Weights of a small GPT-style language model, trained from scratch on English Wikipedia: width 576.
MLP neurons of a small language model. Each row is named by its layer, matrix (gate and up: input weights) and neuron, and shows model dimensions 208-271. Each number is 128 + 24 x the weight over its row's rms, rounded and kept within 0 to 255. A neuron's up and down rows have the sign that makes its largest values positive.
Before each neuron's rows, "fires on" lists the tokens most often at its 100 highest values on Wikipedia text that the model never trained on.

fires on: " |", " and", " of", ",", " ("
L9.gate997 [135 152 175 104 126 122 108 129 137 180 140 131 102 154 132 100 140 155 126 120 144 127  91 100 143 127 105 145 101 106 110 116 131 112 185 111 108 127 114 106 178 108 121  84 143 102 154 118 127  89 134 118  91 129 129 112 105 116 131 155 155 152 122 142]
L9.up997 [106 139 135 186 119 142 130 122 103 147 142 114 142 162 124 129 132 119 123 118 157 120 141  82 165 140 157 127 110 101 141 114 135 140 109 148 136 137 105 145 162 142 100  91  78 221 106 139  95  84 144 129 158 147  94 120 138 137 124  86 146 136 137 137]

fires on: "==", " ==", "\n"
L5.gate391 [ 94  87 106  97 115 118 134 131 121 130 141  99 130 144 123  67  95 148  73 155 106 151 103 135 155 138 120 143 105 127 122 133 127 125 168  96 143 135 164 121 139 132 106 144  66 112 165 134 104 156 135 153 137 106 139  90 125  94 150 123  94 110 112  67]
L5.up391 [118 136 137 142 106 120 131  76 126 145 161 138 134 135 132 141 100 142 129 140 120  61 120  81 120 139 148 148 106 104 131 150 131 140 121 124  90 159 149 156 104 105  97 142  95 139 116 140 116 108 101 113 153 137 155 128 155 142 132 145 127 137 142 116]

fires on: "==", "===", " ==", " ==="
L5.gate270 [136 128 134 165 149 139 124 136 152 167  90 103 113 122 172 116 135 170 148 142 137 110 121  80 114 128 169 104 154 131 144 137 118 182 125 130 119 174 105 123 101 160 166 125 148 162  93  96 157 105 121 140 155 160 120 147 157 102 122 103 120 150 116 142]
L5.up270 [126 125 117 129 148 115 148  92  99 139 123 124 128 131 117 109  66 112 119 174 154 140 123 147 122 112 125 140 118 134 114 127 128 200 121  84 168 153  95 103 101  99 178 141 108 117 145 120 118 113 126 134 112 147 148 159 124 105  58 100 136 148 131 153]

fires on: " in", " as", " of", " on"
L8.gate1117 [149 178 107 144 133 115 123 150 126 129 134 105 117  92  91 160 165 133 137 126 135 147 119 133 112 129 171  98 132 120 123 121 155 132 136 134 176 137 123 153 172 160 125 140  58 158 132 173 136 186 124 139 127 172 156 119 161 144 117 148 134 157 131  98]
L8.up1117 [ 69 168 142 122  75 157 125 155  86 149 138 150 162 103 148  91 111 105 110  97 110 151 134 124 131 129 101 141  86 169 132 155 170 115 105 130 118 157 136 101 124 125 162 112 104  95 108 109  85 119 156 103 110 111 107 104 146 146 142 145 145 163 111 141]

fires on: "==", "===", " ==="
L6.gate1349 [168  94 102 161 159 148 171 104 132 116 155  96 143 133 156 129  95 146 128  93 155 120 140 176  91 110 144 127 103 114 133 118 129  92  96 140 113 118 152 141 150 153 121  87 119 120 108 115 137 137 135 117 150 119 134 167 147 111 109 119 149 143 122 120]
L6.up1349 [123 114 160 158 158 141 141 134 151 108 144 120  91  91 134  94  84  96  87 133 132 128  93 127 157 137 104 145  87 139 148  86 114  92 151 118 106  96 107 146 184 149 148 136 116 117 122 157 138 142 140 134 140 126 111 101 159 112 118 105 172 146 136  88]

fires on: " and", ","
L9.gate522 [158 137 101 109 130 113 167 136 127 178 183 159  99 119  96 141 128 139 144  93 106 146  96 140 170 100  97 112 156 104 122  88 120 143 105 190 127 134 155 163 160 113 140 155 158  94 113 123 133 131 105  85 122 110  85 105 131 151  67 106 161 178 129 109]
L9.up522 [129  98 106 129 106  99 140 135  96 119 129 160 123 133 102 145 100 151 137 114 128  96 128 120 145 182 141 109 160 119 118 170 117  98  95 131 144 155 120 170 104 165 156 182 143 181 121 159 131  90 104 134 148 144 129  76 137 127 128 135  79 138  94 128]

fires on: " |", " 1", ":", "."
L5.gate342 [108 120 102 103 148 128 122 136 159  86  97 139 105 173 108 144 197 108 172 107 164 129 119 132  78  98  85 112 118 130 112 107 140 124 150  60  91 140 145 124  89  99 170 107 141 113 181 178 113 134 121 130 137 145 147 141  85 115 158 102 165 113 163  97]
L5.up342 [138  89 135 102 120  90  97 144 121 127 110  91 102  94 127 175 170  81 107 114 138 108 114 125 113 123 165 129  89 127 136  93 137 122 115 149 122 165 136 162 145 109 131  57 185 112 131 185 152  88 133 136 141 139 110 116 100  97 141 147 145 121 111 104]

fires on: "\n", ","
L8.gate1090 [ 97 136 125 116 110 144 164 113 104 110 121 149  94 155 140  89 113 124  82 107 117 119 117 118 109 136  94 158 115 131 144 156 130 143 122 132 118 135 163 145 114 154  85 145 109 110 150 159 100 124 136 155 143 158 165 133 104 115 124 117 131 163 103 113]
L8.up1090 [113 132 127 158 136 121 137 153 109  87 168 122 116 152 107 108 139  92 103 120 114 124 125 106 144 145  81 116 111 126 145 112 122 146 112 144 113 115 122 131 143 148  99 166 130 107 148 102 131 129 121 144 152 157 159 120  94 166 122 121 129 175 128 121]

fires on: ",", " (", " |"
L9.gate1009 [132 132 131  88 148 129 126 134  86 190 113 129 103 141 126 117 120 148 164 118 148 113 179  79 144 113 113 138 168 108 111 165 128 108 159 116 112 157 142 146 141 123  87  82 108 105  92  95 139 142 134 108 117 122 128 113 140 169 133 135 134 209 116 150]
L9.up1009 [149 125 113 143 116 100 111 140  98 187 170 123 137 114 124 115 145 120 178 100 149 100 107 129 111 107 146 142 123 137 104 147 148 135 122 150 147 136 119 130 131 158 144 135 145 142 118 170  87 128 131 110 164 162 110  57 131 130 136 148 104 130 162 101]

fires on: "\n"
L5.gate1304 [158 135 107  97  91 121  89 123 162 135 116 105 147 159 160 140 141 109 107 143 142 158 113 142 102 103  97 128 118 109  94  88 104 111 113 161 130 118 134 113 115 144 139 162 151 138 161 103 136 151 160 119 115 117 186 132 154 154 134 142 134 112 142 176]
L5.up1304 [150 112 137 129 163 119 152 136 110 130  40 115 145 132 117 100 141 109 141 120 127 104 153 146 103 116 175 129 139 122 167 116 132 119 122  80 133 131 145  99 150 117 129 148  95 101 117 105 142 124  99  96 107 160 125 159 129 113 134 214 122 151 135 140]

fires on: ",", "),"
L5.gate1275 [123 143 126 147 118 134 124 147 120 173 129 148 118 113 152 164 133 112 127 153 146 157  98 135 132 146  98 199 106 132  92 167 117 137 123 137 138 109 153 143 122  99  76 130 131  98 144 103 104 159 111 165 152 100 130 126 112 182 119  73 120 166 123 121]
L5.up1275 [130 141  99  99 144 157 121 159 110 118 129  97 153 136 139 116  81 128 102 141 122 116 114 134 160 112 136 101 109 155 169 129 158 145 156 111 173 154 130 164 126 139 146 120 201 138 125 116 129 125 170 120 101 164 130 109  36  92 115 156 112 135 156 134]

fires on: " |", ";", "ar", " /", "-", " Mexico"
L5.gate1193 [118 121 133 140 136 144 136 125 107 123 136 143 110 128 156 153 107  93 176 117 115 108  72 104 109 146 155 117 143  99 114  99 110 139 117 147 158 136 158 145 110 100 138  67 138 108 149 136 128 163 172 144 112  98 146  88 113 155 107 106 156 150 129 153]
L5.up1193 [ 56 151  82 154 124 126 108 136 111 128 100 106 124 115 154 146 115 147 162 131 112 142 138 137 107 124 123 121 129 138 101  83 134 107 128 107 112 138 148 110 139 135 137 106 131 124 132 110 107 155 119 129  66 111 154 128 134 149  86 150 126 121  89  97]

fires on: "–", ".", " |", " –", "\n"
L6.gate350 [131 164 160 121  88  61 141 162 105 163 162 150 149 136 128 122 115  99 151 136 135 119 150 114  81 114 124 155 141 103 164 103 134 114 135 158 122  99 142  68 122 138 144 101 120 144 116  94 170 106 133  90 106 116 144 140 102 171 132 163 131 113 156 125]
L6.up350 [103 101 121 136 151 110 145  90 114 124 105 101 141 121 111 129 107  93 172 116 132 144 100 113 154 113 162 112 128 103 119 156 130 145 152  91 108 175 101 131 123 127 160 117 172 111 127 130 101 155 114 106 104 102 126 102 141 111 104 100 124 150 118 140]

fires on: " (", "4", "/", " 2", "0"
L5.gate297 [137 129 128 121 170 135 177 155 125 117 139 114 165 143 124 128  88 156 131 151 113 153 132 141 118 112 135  90 104 102 175 111 112 103 114 183 137 130 117  99 134 104 108 118 109 154 124 115 130 112 115 165 119 131 154 106 145 142 128  87 153 116 150 123]
L5.up297 [133 135  88 142  96 124 116 146 122 126 130 150 120 121 134 100 161 153 118 147 112 119 118 159 143 135 123 163 131 137 171 162  99 127 159 144 122  95 148  92  64 144 121 133 124 115 122 105 126 143 163 125 121 106 114 135 116 138 133 127 138 173 155 125]

fires on: "==", " ==", "===", " ==="
L5.gate495 [106 108 147 137 149 137 147  99 112 163 114 140 131 120 129  89 103 134 130 143 130 143  96 137 124 115 132  98 127 111 165 153  98 129 158 111 111 154 130  82 113 133 146 128 156 114  94 112 147 116 148 104 118 128 141 123 168 127 123 131 140 129 162 114]
L5.up495 [108 152 170 176 135 160 154 154 100 175 113 117 128  96  92 111 118 101 110 135 174 132 154  96 130 139 149 114 148 138 110 171 118 161 122 125 145 155 121 128 106 144 161 119  83 137  81 147 105 119 101 164 139 112 126 119 157 108 120 134 132 175 159 116]

fires on: " and", ","
L9.gate698 [144 127 127 128 125 116 127  93 139 117 132 165 130 130  96 130 128 105 160 111  91 143  97 125 123 137 143 157 113 124 133 133 131  71 130 156 124 149 168 157 120  87 124 137 113  90 143  89 129 140 131 137 127 127 121 109 155 165 111  88  99 120 142 114]
L9.up698 [113 132 114 127 179  97 129  96 115 141 139 128 147 140 123 103  70 148 126 141 122 159  78 157  93 147 183 155 143 111 102 136 146 136 179 141 107 143 158 152 109 145 146 127 145 111 120 114 126 123 149 115 131 185 183 118 159 116 145  86  83 145 158 130]

fires on: " |", ";", " —;"
L5.gate476 [142 138 147 154  89 131 147 117  99 126 127 151  97 100 136 161 153 114 140 124 140 149 127 134 155  92  87  87 170 124 133 143  87 105 123 143 134 161 144 136 154 140 121 157 142 130 150 161 137 122 125 106 118 132 132 114 134 118 117 100  92 169 145 108]
L5.up476 [150 115 129 145 118 136 152 108 114 110 127 129 128 145 133 161 161 106 142 121 139 190 123 147 173  96 116 130 186  85  96 114 142 131 126 119 112 146 165 120 161 125 113 181 144 162 153 162 175 161 180 135 100 180 205 136 117 107 141 124 106 148 136 125]

fires on: "==", " ==", "===", " ===", "\n"
L5.gate364 [134 123 105 116 115  97 116 150  97 149 149 132 149 106 194 101 149 124 113 100 136 153  88 120 139 122 141  88 154 141 105 128 139 167 132 101 104 138 119 145 101 138 149 117 158 126  90 122 137 138 119 104 132 120 166 108 130 144 122 134 134 127 109 147]
L5.up364 [127 126 159 134 155 107 152 134 118 129 107 128  99 172  99 121 108 104 118 137 123 144 110 136 120  84 122 164 119 136 181 107  96 138 131  77 123 148 118 101 129 169 130 154 123 118 120 112 147 116 142 134  99 155 138 134 142 102 147 109 116 143 164 147]

fires on: ".", ":", "—", " \"", ";"
L9.gate472 [133  97 116  91 136  90 136 136 107 146 118 134  98 142  81 166 140 119 168 143 144  81 144 107 168 115 126 156 168 118 137 105 161 139 185  84 118 128 142 120 141 101 115 170 117 115 140 144 170 159 114 166 113 134 153 149 121 155 198 118  91 167 121 155]
L9.up472 [116 145 171 128 112 136  96 133 131 168 123 126 140 115 121  98 162 123 104 107 104 122 114 124  90 163 112 110  85 101 149 135 158 146 104 168  90 102 134 149  77 117 102 131 196 132 147 149 102 147 135 164 137 132 126 114 119 162 138 101 132 114 114 131]

fires on: "\n", "===", "==", " can", " could"
L5.gate1120 [ 99  89 113 149 188 101  89 155 140 108 165 101 130 145 135 158 106 160 127 110 131 152 112 146 114 123 139 169 161  71 139 170  74 121 119 112 132 122 137 175 126 101 164 132 150 135 140 112 123 135 174 142 141 128 143 151 119 106 121 154 119 167  80 120]
L5.up1120 [175 129 134 106 149  84 150 146 144 111 107 106 123 123 157  77 100 124  91 164 166 133 157 115 146 102 100 137 141 124 142  87  88 102 194 124 102 102 143 135 158 148 156 116 147 105 159 134 201 120  93 133 104 103 130 157 159 124  99 114 123 140 133 144]

fires on: "–", ".", " m", " to", " |"
L5.gate206 [140 139 128 123 145 140  73 174 105 106  84 146 119 103 135  95 126 118 108 115 125 116 109 154 147 163 137 111 132  90 129 123 146 131  92 117 178 159 138 143 123 141 144 140 144 160 130 142  74 108 156 132 174 123 128 122 137 146 115 152 120 131  94 122]
L5.up206 [123 168 131 141 136 146 135 140  80 127 125 101  81  89 174  97 139 164 112  98 110 104 119 167 152 135 136 123 122 136  97 102 113 151 119 107 170 125 149 120 116 174 167 139 164 122 143 141  97 103 119 102 134 125 150 129 150  94 133 145 147 171 106 126]

fires on: ",", " |", " and", ";", " (", ")"
L6.gate969 [ 99  82 135 144 134 115 122 138  78 122  92 133  58 160  97 117  83 126 144 121 153  80 136 166  90 108 113 159 135 111 143 156 139 102  99 147 171 167 121 129 149 119 139 147  90  99 160  74 142 121 101 135 134 130 128 122 140 177 128 142  86 145 115 132]
L6.up969 [132  79  81 111 131 132 143 148 140 139 148 134  78 106 100 166 120 162 142 175 135 105 107 118 128 127 126 159 120 131 147 161 139  87 135 132 132 163 132 123 122  92 152 130 144 115 134 113 113 167 150 138 134 134 101  90 108  79 143 184 123 155 160 159]

fires on: " |", "\n", " in"
L8.gate913 [148 129 122 138 119 116 123 133  83 174 115 151  86  94 135 126 117 127 171 177 103 100  87  99 138 119 115 142 123 104 151  78  85  91  96 141 130 112 130 101 121 138 109 190 103  93 124 141 144 145 161 107 176 119 119 119 165 127 125 156 142 109 155 139]
L8.up913 [126 130 109 135 145 117 133 157 140 162 103 102 134 132 149 112 139 100 165 148 136 116 129 113 104 111 131 125 133 136 163 118 124  92  98 134 142 114 146 102 134 117 150 144  71 114 145 113 169 123 141  91 149 143 164 140 150 152 128 129 115 149 147 126]

fires on: ",", " of", " the", " a", " (", " |"
L8.gate55 [ 99 145 138 122  93  62 142 155 131 148 168 171 149 127 140 123 133 131 161 165 101 162 124 122 127 136 118 135 110 112 131 129 114 128 126 149 132  98 174 151 120 113 144 138 107 113 107 160 126 150 139 124  86 109 112 130 116 159 141 124 142 142 119 137]
L8.up55 [111 101 147 124 131 102 152 171 148 130 164 147  86 132 134 125  71 135 126 139 148 152 106 122 105 138  94  83 106 138 151 125  95  94 136 146 109 164 105 165 118 164 148 174 110 140 134 141 145 124 128 146 118 142 139 139 149  94 133 153  85 127 178  92]

fires on: ".", " |"
L6.gate1235 [157 133 153 155 174 141 116 146  79 158 107 133  82 155 117 103 135 101 119 136 104 117 135 121 157 113 151  95 110  68 147 112 106  92 130  93 147 137 138 153 149 131 117 108 125 137 128 136 114 126 179 180 169 135 105 100 125 133  82 167 116 121 162 135]
L6.up1235 [112 126 142 125 124 177  97 148 142 129  96 137 154 144 117 146 135 136 107 100 141 131 140 109 138 144 106 153 134 135 101  90 159 147 130 110 151 131 138 124  79 100 145 159  84 142 143 123 112 110 129 110 135 131 173 176 132 116 148 125 166 139 108 135]

fires on: " W", " the", " The", ".", "|"
L9.gate1035 [120 120 106 114 175 125 150 143 125 143  91 128 127  66 199 117 103 113 100 161 132 151 150 152 131 139 115 165 151 122 119 101 118 108 160 133 154 114 134 120 134  91 131 120 150  99 102  82 151 147 125 105 137 106 134  89  91 108 156  98 152 116 131 145]
L9.up1035 [142  87 107 130  96 146 145 132 141 131  96 153 134 151 115 130 134 149 119 130 147 142 123 139 113 121 131 131 148 147 124 147 158 105 117 121 119 122 134 100  98 151 112 113  96 150 135  91 121 135 109 129 151 119 178 124  85 131 127 123 132 119 131 132]

fires on: "==", " ==", " ==="
L5.gate1506 [129 121 152 132 152 136  86  86 170 109 121 141 138 119 135  64 108 132 119 115 128 138  98 113 120 152 152 127 106 142 142 127 125 170 149 105 140 165 122 144 140 112 145 114 104 181 105 104 130 140 119 126 180  93 122  54 128 129 108  79 125 145 160 101]
L5.up1506 [136 148 114 149 143 144 119  85 139 102 101 147 105 110 121  68 188 106 105 159 121 121  99 140  96 116 198 132 140 177 103 153 126 168 149 105 124 161 126 146  92 135 153  85 120 161 113  93 126 146 108 155 188 126 124  91 115  75  85  74 146 183 118 125]

fires on: "-", ".", " t", " bl"
L9.gate1235 [133 168  93 143 137 144 162 126 131 117 165 128 151 101 151 101 138 171 124 140 130 105  79 127 164 101 109 173 130 107 147 145 125 140 115 127 129 137 124 115 147 134 147 134 171 153 140 122 128 125  77 139  74 136 133 128 137  97 138  81 129 119 109 146]
L9.up1235 [ 97 144  99 122  73 101 130  82 132 161 156 107 144  54 133 128 141 182 109 126 152 107 116  97 131 121 126 142 117 158 152 140 160 126 130 125 158 130 126 149  67 143 151 124 130 141 158 120 156 140 125 114 124  61 106 129 197  91 132 129 133 133 109 136]

fires on: " the", " The"
L9.gate134 [125  89 137 150 148 172 101 135 116 158 102  85 119 111 154 124 156  95 149 154 116  81 144 153 135 111 150 133 150 107 150  88 162 126 129  79 141  83  90 155 111 110 137 137 151 103 131 108 154 115 108 133 128  97 113 109 131  88 128 118 120 114 143 110]
L9.up134 [112  99  96 178  95 137 114 141 102 162 124  92 135 123 130 179 118  88 112  96 121 120 115 143 149 135 134 135 139 134 153  96 130 144  93 133 138 142 105 126 129 142 102 106 123 148 126 131 154 175 138  70 131 160 158  99 103 120 111  93  57 114 116 134]

fires on: " as", " Awards", " languages"
L6.gate535 [160 121 116 117 117 108 119 120 134 160 127  83 150 122 111 146 102 129 129 178 122 138 151 104 131 126 148 136 157 108 111 149 156 189 141 143 141 146 111 150 151 180  86 134 140 134 119 138 104 155  48 121 124 131 126 156 115 164 154 122 120 152 137 126]
L6.up535 [140 114 135  87  77 139 155 107  97 118 129 138 184 154 109 135 129 121 163 104 110 114 143 115 104 114  99 111 127 138 154 166 138 141  92 149  90 180  91 139 126 118 116 105 125 146 151 135  80 127 138 112  90 131  96 154  90 147 117 121 154 124 135 174]

fires on: " T", "T", " t", "t"
L8.gate945 [155 140 144 115 149 114 126 122 120 124 129 120 121 138 145 112 130 133 189 136 116 142 124 166 111 153 133 151 151 124 126 132  98 132 172  95 141 146 147 102 134 139 191 147 160 126 148 154 158 174  88 103 168 133  96 133 183 126 139 131 137 115 124 139]
L8.up945 [145 123 148 156 139 103 128 129  95 163 120  99 120 134 130 143 144 142 138 103 145 120 127 176 100 148 118 147 110  93 107 171 107 145 125 116 106 147 107 110 153 131 144 110 140 143 103 141 144 170 117 123 124 149 119 141 127 136 131 142 158 141 136 107]

fires on: " T", " t", "\n"
L8.gate1453 [155 137 128 119 142 137 204 102 119 161 146  83 152 121 158 150 110 148 119  96 150  96 138 116 107 106 101 142 138 106 119  81 117 130 161 143 162 141 142 104 112 130 142 126 148 132 116 118 154 130  70 100 153 170 141 149 140 154 150 145  97 113 145  95]
L8.up1453 [116 132 104 111 156 159 117  88  89 170 126 145  70 140 135 161  84 168 126 109 148 168 120 144 155 119 116 126 107 127 107 147 156 131 166  87 145 157 140 116 136 159 132 133 126 126 134 159 211 137 121 118  94 161 158 116 119 130 134 100 165 147 149 161]

fires on: " the", " a", " his", " their", "-", " her"
L8.gate670 [134 109 138 120 112 135 113 102 129 125 113 106 152 105 123 100 195  79 118 139 129  66 113  93 108 108 116 111 148 142 140 114 104 130 146  87 120 104 146 111 124 161 112 135 130  99 118 117 147 108 125 117 156 145 146 134 138 104 180 155 125  99 107 139]
L8.up670 [132 115 117 137  83 166 106 115  95 140 207 113 129 141 143 112  85  72 113 136 167 125 132 122 129  81 134 162 106 152 156  68 131 148 101 122 117 131 118  86 111 182 141 124 106 164  99  98 180 148 165 133 157 163  97 132 125 113 156 113 115 113 189 156]

fires on: " in", " of", ",", " to"
L8.gate1209 [126 182 142  95 102 115 123 132 128 171 133 139 102 111  78 123 145 102 185  76 135 131 134 119 144 114 147 146 103 161 148 117 154 115  61 104 158  93 135 107 132 121 119 112 104 100 128 161 142 149 119 103 140  86 101 154 102 128 109 121 127 130 139 117]
L8.up1209 [137 158 122 152 101 140 122 116 154 141 130 165 126 131 165 113 115  76 190 129 102  79 129  98 137  98 146 114 120  88 153 108 131 141 102  89 162  89 127 162 131 134 134 119 111 150 190  78 122 160 119 103 165 137 111 153 117  86 133 140 197 107 112 114]

fires on: " of", " for", " than", " joined", ",", "\n "
L8.gate466 [134 134 117 152 134 144 134 129 109 173 116 136 106 165 138 138 187 134 149 118 139 110 156 124 142 131 121 145 129 122 110 129 118 106 188  93 143 122 133 110 137 134 137 146  81 134 126 143  94 105 139 104 135 128 163 129 114 137 171 125 164 172 144 156]
L8.up466 [121 143 121 126  86 123 165 158 138 133 125 120 122 127 136 115 135 129 143 143 116 108 106 123 126 140 122 124 122 101 138 158 151 121 137 138 108 159 109 150 110 117 128 118 138 128 134 169 113 128 114 142 148 183 155 119 125 202 149 106 138 134 119 118]

fires on: " |", ";", " when", " the", " because", "–"
L8.gate1116 [130 135 123 144  49 125 148 132 135 153 127 160 162 133 127 124 153 146 141 164 147 158  99 120 151 153 109 107 147 107 145 148 100 114 149 151  82 125 166 142 129 103 138 161  92  94 122 148 126 127 178 139 128 107 146 105 129 156 128  90 139 136 119 104]
L8.up1116 [117 117 129 184 133 116 128 110 123 140 141 113 144 148 117 102 142 171 152  88 118 164 123 123 150 111 153 113  88 147  64 111 126  69 137 106 116 104 168 108 152 135 115 113 149 139 151 101  77  95 150 134 111 145 185 137 130 143 119 128  89 145 162 159]

fires on: ";", " |", " while", "case"
L5.gate1219 [123 165 105 158 124 147 139 128 115 125 100 108 144 101 109 110 165 120 122  97 150 146 114 157 130 128 142 112 155 116 137 117  90 109 142 106 119 122 124 152 100 150 132 134 136 124 112 130 167 117 105 109 126 111 121 125 117 108 128  98 146 124 176 131]
L5.up1219 [120 117 106 149 113 118  93 116 159 124 103 135 145 153  99 143 144 120 156 130 132 162 135 146 131  83 112 115  79 140 106 128 109 123 141 179 114  87 153 148 129 117 109 108 116 152 121 144 101 120 153 119 114 137 141 129 125 132  59 109 166 119  92 144]

fires on: ",", ".", " al", " degree"
L8.gate343 [105 153 110 102 125 129 115 146 137 140  99 142 123 140 140 122 114 132 116 124 145 155 152 162 167 135 120 144  98 110 107 151 128 138 107 154 104 106 154 163 166 107  87  94 154 146 127 134 118 137 139 135 142 179 107 127 108 176 182 149  96 136  96 103]
L8.up343 [132 136 102  95 107 119 116 167 152 110 136  91 121 128 141 148 130 162 141 105 158 141 168 147 139 117  92 109  98 131 138 111 124 128 110 109 167 123 122 141 164 130 104 135 143 128 150 119  87 130 132 141 112 109 137 122 126 106  76 133 110 151 150 104]

fires on: "==", " ==", "===", "\n"
L5.gate1317 [122 147 122 141  62 118 163  95 167 153 111 111 117 104 119 135 111 130 103 144 107 114 133 127 126 152 154 104 109 111 134 132 122 175  85  85 127 128 137 122 100 133 148 119 117 148  93 115 155 121 128 108 174 146 148  98 131 131 113  92 142 129  81 125]
L5.up1317 [155 126 130 141 170 166 147 104 128 158 100 136 119 138 144 106 116 136 126 119 174 136 145  97 115 125 187 128 101 127 109  89  95 154 143 108 126 197 139 123 121 112 126 136 105  93 172 109 141 169 107  99 128 114 126 121 138  92 125 116 107 152 126 141]

fires on: "==", "===", " ==", "\n", " ==="
L5.gate960 [ 85 124 152 141 141 131 170 132 137 125  93 108 135 137 152  96 126 115  64 102 167 129 109  94 134 127 127 111 127 148 149 134 113 138 148  98 137 161 102 106 114 130 173 124 144 149 102 110 154 179 123 113 149 117 120 105 124  98  67 107 121 170 128 101]
L5.up960 [114 111 196 122 166 138 139 109 121 145 118 103 123 118 138 110 121 134 100 129 143  99 114 111 120 106 159 134 137 125 109 108 111 185 117 109 124 185 111 105  94 101 180 118 118 131 112 139 117 148 136 111 177 107 122  97 122  85 113 123 112 139 153 118]

fires on: "G", " G", " g", " Gray", "g"
L6.gate661 [118  89  83 160 160 103 145 117 144 124 136 156 127 119 147 151 169 140 111 162 102 162 143  94  91 109 111 168 139  97 133 111 130 146 165 110 120  93 142 103 112 121 143 108 128 141  85  80  90 121 135 123 140 101  88 136 136 128 107 140 163 101  92 170]
L6.up661 [126 118 127 119 147 141 159 170  90 102  98 125 137 172 105 148 117 124 119 137 112 107  54  88 112  85 127 140 152 120 127 127 139 131 148 170 169 114 131 132 153 128  92 126 131 147 101 154 125 119 142 123 134 128 120 128 142 106 131 124 122 119 103 132]

fires on: "==", " ==", "==="
L5.gate349 [122 151 161 112 108 152 149  84 131 133  82  87 124 122 151 116 119 152 116 109  95 111  81 111  93 122 149 126 156 112  95 127 117 155 117 105 115  74 114 117  82 134 176 133 153 136 123 127 115 162 131 129 150 121 129 122 134  97 115  74 156 133 149 134]
L5.up349 [128 120 126 130 129 161  77 136 122 131 154 121 133 113 131 145  76 155 147 107 156 115 123  90 109 151 188 141 126 102 111 155 113 158 127  83 122 132 124 146  86 146 188 121 142  90  88 118  95 174 114 117 124 133 104  71 169 111 143  95 124 156 167 150]

fires on: " and", " of", " or", ","
L6.gate204 [121 129 154  94 142 130 102 116 108 160 134 130  86 144 130 112  91  53 150 139 180 121 130 101  72 158 111 116 149 115 135 156 149 135 128 135 122 148 159 148 100 142 139 129  89 132  86 131 154 146 128 121  94 165 113 152  49 124 156 162 167 144 166 102]
L6.up204 [138 129 142 105 126 122 105  97 119 158 145 165  90 124 119 104 152 132 171 137 118  92 168 119 127 132 147 164 139 115 158 166 144 153 139 104 140 146  96 156 128 153 143 162 145 108 160 107 136 141 124 109  80 115  94 121  92 112 142 136 144 102 117 115]

fires on: " T", " Tri", "T", " G", "it", " N"
L8.gate1378 [165 133 140 115 163 108  99 119  89 144 141 166 103 122 101 140 106 131 125 151 113 146 115 138 144 134 111 142 116  91 146 142 115 150 145 123 127 154 113 130 191 159 156 142 126 126 115 131 120 170 108  73 134 122 137 140 153 160 153 136 155  99 166 129]
L8.up1378 [ 84 143 124 157  98 189 109 115 136 132 132 148  89 119 117  76 135 118 131 120 108 105 105 127 109 137 101 123  85 160  88 134 151 107 127 106  85 134  99 154 189 104 136 120 130 144 124 133 133 146  95  93 137 123 115 108 151 150 122 159 100  98 126 137]

fires on: " |", "-", ".", ":", "aged"
L9.gate644 [132 144 158 112 147  95 129 146 154 133 102 146 130 137 143 117  77 139 108 107 157 119 125 118 129  98 136 134 114 154 159 119  98 121  79 106 159 121 140 103 114 165 125  91 160 141 130  89 151 122 140 163 143 116  96 161  95 140 101 163 120 145  89 122]
L9.up644 [133 109 119 123 110 131 165 103 170 109 130 109 148 108 100 151 142 129 115 156 164 135 115 119 137 141  86 155 113 104 133  89 131 136 157 124 132 133 131 130  83 173 177  97 155 136 138 125 108 140 128 149 114 101  73 131 146  89  86 133  98 146 124 116]